config = dict(
    n_head=5,
    parallel_block=False,
    beta1=0.95,
    warmup_steps=200,
    train_tokens=661500000,
    steps=5047,
)
MLP neurons of a small language model. Each row is named by its layer, matrix (up: input weights; down: output weights) and neuron, and shows model dimensions 64-159. Each number is 500 + 40 x the weight over its row's rms, rounded and kept within 0 to 999. Numbers have three digits each.
After each neuron's rows, "fires after" lists the tokens most often just before its 100 highest values on Wikipedia text that the model never trained on. A number after a token or word is its count.

L7.up1093:486471544491463477588524501415494478495490462532474519465481483542450523523572571428491536518478508417470487477520492520484529514479566501484491528474390553485543475538528614521569520496474500472499484519494451532533574512506501495507503497428503476462495508476485536515571458606490524444
L7.down1093:501534480512441492424424514502451494448567540434517492472449472469490496486463495535457499526487502553494560520519510460542493542432543442485513536487521469493522434422521523461503440526513511528452569525473496538481478460555478502481491566547466477508572510564470555485521517499474438469
fires after: ")," 38, "S" 16, " U" 10, "," 6, " the" 6, " by" 5

L4.up1121:464506427451535544527522492499538518496560529572510521458469496474389493490576456438423567485504375492425538493434540461546501474512450428503533496465545528493455577501541463513532434542450522542487584497422517465485557526530460472470562511518483509533496505510522477461446546575436535388
L4.down1121:533558451479523448445467559447464487476517529521479491441521493490411395481567511512487474537569531554440517507479560479459567505503511504561520542456580534467492526492544560495558537478535505473532468515549469553497547455491542513454383454470488565545483483447568579506522455479527429466
fires after: "," 82, " ." 4

L4.up438:473477515507526481501503466461508504524514520508497556561456516529479499511456534548514518543455498445541542525543473485556543578528520467479430503485502465470542559484472527532512519485564488530549481538522547431474512459447443561496450491513511484477481485470489511487522510531468542484
L4.down438:567462500523519518543442496514472478506496499555506446486478530487466509489423564502495498510542577484447500539492475476521548488516454511506513509515520566491561501495549501500473583518487520507479488469556458538534525523493462471458493419458477583485503442527410475410431551513469525505
fires after: " was" 29, " as" 9, " is" 5, " been" 5, " were" 4

L6.up638:520444532440468506496484449505535529465430491549460528436487462472471559545495542529495547457492537480493531583515497570558550466529563452520497506466566562504556518538516500471508541519546466503539421545510465477458514464502483535532457502479551538482513546491447560471460500474528441438
L6.down638:498481461530517541489532428472482473552455523529480452495527417573494450499543430493448538550439563442453472460505528464562454491510540476516456472536523519466494427497421478477515443466522509467460494486490520490508505497504512609481459503397509527520506555529458476489530560509543501551
fires after: " the" 33, " a" 17, "," 6

L4.up547:486553521472516464526497437502499562535431522597461547441476562451479553491544456532464559444517486558483450480449542485512474516506525482479526404466531488519553408476506607498494581419479492528530515512522468514467524576494457479532507496495584461427516477596518482574489449450526505528
L4.down547:456538525521449510498530537538581453503484512476532521570511438481549554493482449520499473512421478532521512513534492547449463393480576352498469524551489550557490530447524505491453555477510464527525478509565461494562415547478469550517469526490541551533483558491524482477527552444537458495
fires after: "\n" 54, " (" 32, "d" 7

L4.up1162:549510457387531534463510520525533549499570495525509490448458506456492541432501441485546489462413496518475487459465519540503526534549510488553457545555570511462480501470497469518477492532508453539516530441571457497516478496505500509522494518565434500486482540556485495524526522568492563454
L4.down1162:492570454423495512467448576503516542476509446525533520546489478465468531534528477525476501492480523533417514583495490504424487544445433563529520512459551522490446535523474516490474568513447549487515573510500458494533512508434498430523497531513485420490542501541468487418465547582532519473
fires after: " |" 35, ";" 18, " 0" 5, " 7" 5, " Atlantic" 4, "th" 4

L4.up194:463488596553472516408500399550546444485491502589442506498425534550506475481582433532574470467436574506482406479493471544467573547499548442471535543522473507440536515408494484529527494523526542517469469499544518432501523540502529500453533543508491484517551440475513504549434489500513450476
L4.down194:493532422525494499519554478447385492519558444488521535455497489513471458507535557535492518497493414479480406533509515511412629541514502500458502476517473487489500432476493499393503478454510473510474434495543492522546569478523483431461616473549508505518484510475492487536528472448595488440
fires after: "-" 30, " d" 20, " r" 4, " th" 4

L5.up1004:582571441528516503529426524488492621501536459511590485517465528518543403439466450543576511487528453396475465459456504534513518502543475456489492491488511491494498521477557533498452492471487511484533551509448482497466521494536474470496459488458535460544495469461477505507567453506494526433
L5.down1004:367494553517448555492480533537493464495474518504489485469533526439488551609503514537417474506551526531500549486547514451519442523532529490442487527479461571528498486493481483452585508545443460450533422526485508497473552476496449486489486485524497458467448503486411544468454526440602489569
fires after: "," 65, ";" 4

L4.up793:503530500485474559472515468467462486546473507448471529504466475519403453466509418576445631489524564424556437438524449498495458490554482471463476481520562467425458565474533467448513536439548560511545455500519494520514506526509456469491525495522490481565447408528466559538466500515516447486
L4.down793:462435518562500488453551446446552533476474536507441476519491489485507525479505498495530535511451511478511467403531585544450530524545433535489527531460530526476523450547464495489535525514440495483481495491509436520519503449493482560453487533508514566482547462507484478530481531504488383465
fires after: " a" 21, " the" 18, " in" 7, " an" 4, " R" 4

L4.up1029:525533486565516456535439551516465553507432472477453483533405528598540478523448584557418492448476509524521508516471467489531533505460510505463492514502467428571446545502477507488466483454588576520461453478500453507510418431490450492524520470532467470451459501461452418511488532467555438511
L4.down1029:510463515551529515527461479444536556447410457520510523491479530480452530476461554547441522482475515476489489508516441531457544503516489481525522497515456469575505519522487507486437482533482500458427471490478504477525494436443505493485552547469545480497502479475474453549543441477525407487
fires after: " G" 23, " in" 9, "==" 8, "S" 6, " s" 5

L4.up1063:543569458517525534486498514509482508486514588511427528472466474526475524526496499547506488511467487485447476468473549480474470559517502500497446513490521509492525426502527526469478454574451524423521481573508481501550482524537458442528604492479543500422438487541625500466501586484522539429
L4.down1063:512526546495474418499499487511561525512484481465512500445571488466473449535521460448555520492520518619448466481447502502490563464497437574488559430450530483484495467615484510538558538517535498481500480550554504498526443553448522546516476505463456518401521523493500477451437441505411446448
fires after: " the" 79

L7.up1139:475443479506577561517470443495500494497497532542513419558486518511559531505540510558411472480502510542580470482448508504499468505577518484508555559441540512455529526502464445488511532512476491537498567535480380492507555485566438469543462463492534503504510506476520481478496466498525492497
L7.down1139:493495541471459441472528449520410497494480595528504490451507496492540544468487543475455440459540555487518496525568471495459502508523543492582489527500558469483491534475530456544472506531455471475542454467556534465482460452526472500498515507483479530591499560481510504501485496439497507477
fires after: "==" 17, " (" 16, "\n" 13, "===" 6, " \"" 6, " had" 5

L7.up1262:447511519483561511518508569532447463498491440495433483442455524437542477506505506483473514522473506536521441425438465485545474515499459517533560498465469487475493442505470508486456502487542521474519439442523496510459519505552427512473513485525606470466560479433479504587533506477486543544
L7.down1262:525394509536412554514499504554518526400490469484548505510499472580498489472449536478540465498467532464491497489462409641550398473492496497534522495518572529524486511498570502454510459501554508548440526482525519554489474516478566532476529520510459500554484503489562498491493578415520491494
fires after: " the" 18, " a" 17, " an" 8, " (" 6, " was" 4

L6.up1161:551535491433494594382540551465492479516498509504467510513546535433503496530542488545554512472473494474529449444518460551484529482441489521553478504489507488538566471550480512493507560476492526506483538501549452498436490449486463466539535551550485493511486469407534541488589490449489514495
L6.down1161:540552457468508477509553444519501486466461523489468500552493498492533446527466514468489514520495445534534526532551445557456486537490547498483573493523472380446573502523505503507501565530511528507507544494444469574501563499437515524501479466421576517521505476469455534579460493529523396420
fires after: " (" 54, " also" 7, "," 5, ";" 4

L4.up29:482535528528569496456562470513515525500520467492447521546504512483524596515535457529493468555465456481469516505549528498462537587438425465404504523551470580444479454479488498556482525495497488468473534550615475501494454482528474587471462520572424503468470506466439414469472442524519531526
L4.down29:457522498509542536481471579453448453549504497457534454518524512432447461510546560472519490553539536544508504595518517507470586515424510501433487586517459495552551507539564489482545449545447553530503462493572527579543490443502541497465520547469479436606551554533448470495487508531488575538
fires after: " R" 21, " tr" 10, " Tr" 10, " Arch" 5, "R" 5

L5.up510:515478476498531449487535517430417536508506467505503509578519445426516529479447450519463505557457448542486519495514524503531517503548440513501537572479482548562483483442512427499519512575478371507500541453532549504490460514515471501510467470480451453481446450509522530539579519471500474524
L5.down510:454464506507431472486499499499557433510497504424491592486563509531454422530528532487531479526449542495422474562566442526488495503550468502504484437458554451499545489495437539521470562547432490505419539509560471476539499464511529564480562544487494491504496524484496508496465438541527510505
fires after: " re" 22, " the" 15, " No" 6, " Re" 5, "|" 4

L4.up600:496520498492533553464584517453515514498504514545484561544438542532515508572493458539490533601508510379527532452479519493514450519521526481589514452499527547434522460549549447435494508572445481475521522473508519575552454457508419437453517416527516456512455522520529499608473495477513508501
L4.down600:492524469550490488489495477554510432483502476461430470578559494451476486466511480527582482477477515511498452478502533509466473495455523575519546514499475496462507540491550409442541525524493486455479417487514503514512487439538480541486448545513471482486501432550397521486578524432525484475
fires after: " C" 18, " B" 12, "T" 8, "B" 8, " Th" 6

L4.up728:564525499475513574486545468504456484432514494530517504501472432452486477458547496479474514522492383505555506402585506489479490590531473550466394484442444491399598491523491517496471424495456526502578514511374531510503492563505527408498477487505467513480491506472529556501427477532494420429
L4.down728:514497569557534566442464463489452473539556378516423527580486558466500456510531410497454412498491556529478491485567476469427495482498451465452495479553524504507485490477471531478538453471497567491503520508502513545512453517531566523463459397479507543454445501485488522464549528432471500509
fires after: " a" 19, " an" 13, " at" 9, " for" 7, " it" 5

L4.up160:528514538454457476486527457528458477493534533566514471547485520453526425510539505559550547542483491473440532475490481455507495592405495503429535442524514493476421496436493551451560497548466495498537480492539490524493488466538519482449496476577482520497475532519537461549486443479538443499
L4.down160:559533504500441470512560506450500462579551484513491475490455546445549480476488472499421451598497482459477445450512536457459565487477419524561438523503486478539521427445512520430530493519484476555504495496463482567495562506414388486505478487489501533462485479511473469541491572426502476470
fires after: " B" 28, " b" 12, "B" 10, "H" 4, " d" 4

L5.up350:602561484495439461463532525498425518491528521481522468491415524496509469476453474520447585539536475538470515430488461477514488487531439566486431532469535487520504489492514481488582512469483487475508482575492491521449524476539438544494497511428485456578497535518533514527457489497437484411
L5.down350:496486538484533419500584555521490531521506502553457494591476452562574482532525492509487473557474447535501498542455477505487521552546532458581508437456454510516509470569458538501522488426478564439512526558517500535473476532463536490520560489466489443550579495434495509498512480471526428457
fires after: "," 55, " 11" 4, " 6" 4

L4.up821:489529509574556464448562526520521529400532504499468510462504464474527441502562529518532465429535418530471477445431444509502492469428503458523496511438480440526451475442552489459495517486542544477521523509510524472494545546471499453559484495467475499436478463505486483497402490506521549461
L4.down821:550464513504518423417475552570488500470479482509553507484558435472492517519484495574450484468511500539496466459443480451488458476495561505491498505533528468556533511456515509522578459453524473549510407516566526497482560513476441522492521456574462495513495511545501436524482475422605543540
fires after: "-" 30, " D" 10, " School" 9, " Sy" 6, " d" 6

L4.up706:501502490506521554493457493433570485498475504538519545444489568507492451505472424554449483488471510526491532543503598515556474459532469515494455439517526528466497467489488412593506513532490447467548446484498515457547512458514553485456499505516497476447439561537502534512433491473507506500
L4.down706:454571492599468450504606502437488524477493463435489542504555530524522500479518574465484592496510493526562429509574433546504494434537484436547512537430486440530565532496492515540570511472478528428593503501528504487538548477493493459464407497545494497523499484473430557494506468428481480471
fires after: "-" 51, "′" 9, " \"" 4

L5.up246:538566473497590482435479498460493537490579449501506481490493466536479532451414443487469470521507484540406505515453508585523489496548522493432497467443492489490474574519474494567506524536497476573575485501476507424394548530563494406500558491491521521602514541526541524521561490469506524499
L5.down246:496494540474527526499468499525463476495494479540454486517526478497559558536465521476519492500532529543433465429442453437520505549537529560549491529521572520409436437522498555439532521565531495503506521541507477485550493482430457512552491517456524532530561489483504579500465514516466472431
fires after: ":" 42, "°" 9

L5.up1186:546519511521460411604470483491557525489560522494508480515463473467483519490493473456567554469505510554552464515493544521517464464462510465463494483469464490568497553450562563459520534548514537451517578512504567472433544517515501474436536490518539411477499535485535442472471479503514518512
L5.down1186:531496512478569494473435485483520510511515478460490556442555548451488486513522483565503440470529523451504528507513503450483509551529513539506508631515494448458471498509483601567503567518482511499499470455504515441471441507533471512455482513456453507555501475592405576440449520481478486546
fires after: "," 80, "uro" 6, "he" 4

L5.up42:566502471489472479474474465496453430514480507501508543485480510527523484433572490495491536488537471537412521497412596524539528440579560449494419448559440503571480470482568549468486473497442483472566519598451459474524568444465453494545468474524414487507550487538504503503484455470571570457
L5.down42:535494504541486509460486502520475507475546464517543516521496470410479420502552504497516536604557505489453550478445505538446483501514475471519504502443448481464546541504520576509538544495477442478489483513559513425511517492518499508549527534483423466543462517486459605462477519425479511506
fires after: "," 53

L4.up900:499552549506578464475486501520556486537570550535521535504480524468588501528507464527451508520515404450521474535451485434518452471481485479460518472471512594490493457453446514514462433507500492458430538462483462398504576551479472511517491505530537482544450496499536587600531543508487507487
L4.down900:542532543483424523524455444579485441555519463483531449531509494456496544523457489562459473511476517516550519543457527482522435450586551445447517484533424480437537579469536495482513504538499490499548499568470456531527563509435533558449466500535551554512490558566516525468523549481455533529
fires after: " (" 21, " s" 11, "B" 9, " B" 7, "S" 7, "-" 5

L6.up147:487495502507503506465560500485450449484534538533449471479465488484522499479472505521451555564448449474526582473450515503510540486473512532498578503480475543476487525512489533522537515482545513475514483518411534471496485559505490442454497410479494434405440442513493516433446462507506513443
L6.down147:525521541525531499499526559492524494569500511575475470423468478533476433430497496474430465479515558530469529519503536546438546507496514479393527476400466533467521498500430486400530506493530441542467437491611528509468461563508558500494503519496530499539572524542453523513598502458487539473
fires after: " \\" 12, " (" 9, "\\" 9, " as" 8, "{\\" 8, " an" 7

L4.up277:480509501460514433513526507503430596517538515467497522532532524442508501507532487432480526451417462518476537499418495456477479491582489484511457442461487484509468502529500412538551479541457521463566518434523554494474522482545518489495505479502538488485477495534495523474515489488546462433
L4.down277:481537508468513471537557454493490602460540474538549512528581434562445411456546473468467499477523540524452466527550501504512475509507478530473506523521523515481498594481508551464505536520488454468487441441485484473542474504458528519538453468512510511554490476497484458527479563547533499504
fires after: "," 19, " P" 15, "M" 6, " p" 5, "m" 5, "-" 4

L5.up921:559476448547512473468525522498503584517481498535562531472485513535517462535489475526494472415495485469501463517512486529565488538469490469423457484491478540440487456521512539532560463548516537503535438468616470520562497565517559440486459531474500431476563475525471559514502531436500520441
L5.down921:549468534518568498501513582502494550435541430473456445419415514522431526498487453487530461497504434479467584486441498461534453494491495478508503521486488464471490560492517503412578473449536546493472466554566461549490453496501494537525508458553492531566599485457540421536489471544515412551
fires after: "." 46, ":" 21

L7.up286:436477518459525432494470551445445527502490513475505533530489481477463487490554518462541492528461484554481549449486483507503554489529467515540486511517531496499533470547497510505588485547537526514530553496484510520444510547487484454536421492477535488544453489524485542502476540492536429508
L7.down286:569477489480483524486524463463519547482485477492533508459518457481430505465493472486512584499598474455511463443435523418519481478546520519539474492518506516437445478474542498438474521439465499465465460527477591514539536513475522599510479503489499522533530525539505480585465537454525508483
fires after: " |" 22, " " 10, " km" 8, " the" 6, " New" 5, "–" 5

L4.up430:537438469514563526529553509459479538467534514485567485509475539494458557506428491523539516511474510618522549443523490531606483443472463535427491537508526487486539517465562482509530441512531488487518589558531497535473494445494522509484497492512487484516535454507473516550449482436470509572
L4.down430:550451465488526473456497497524442532491457453516505463471471553517487538485496489518501580447531542494444522477456503495497470514566471526507434496514476521515497510525470533506446500462562438485469511512517586479500554555509524537483486492440521484503461441537508509519468459513509484461
fires after: "," 40, "°" 6, "7" 4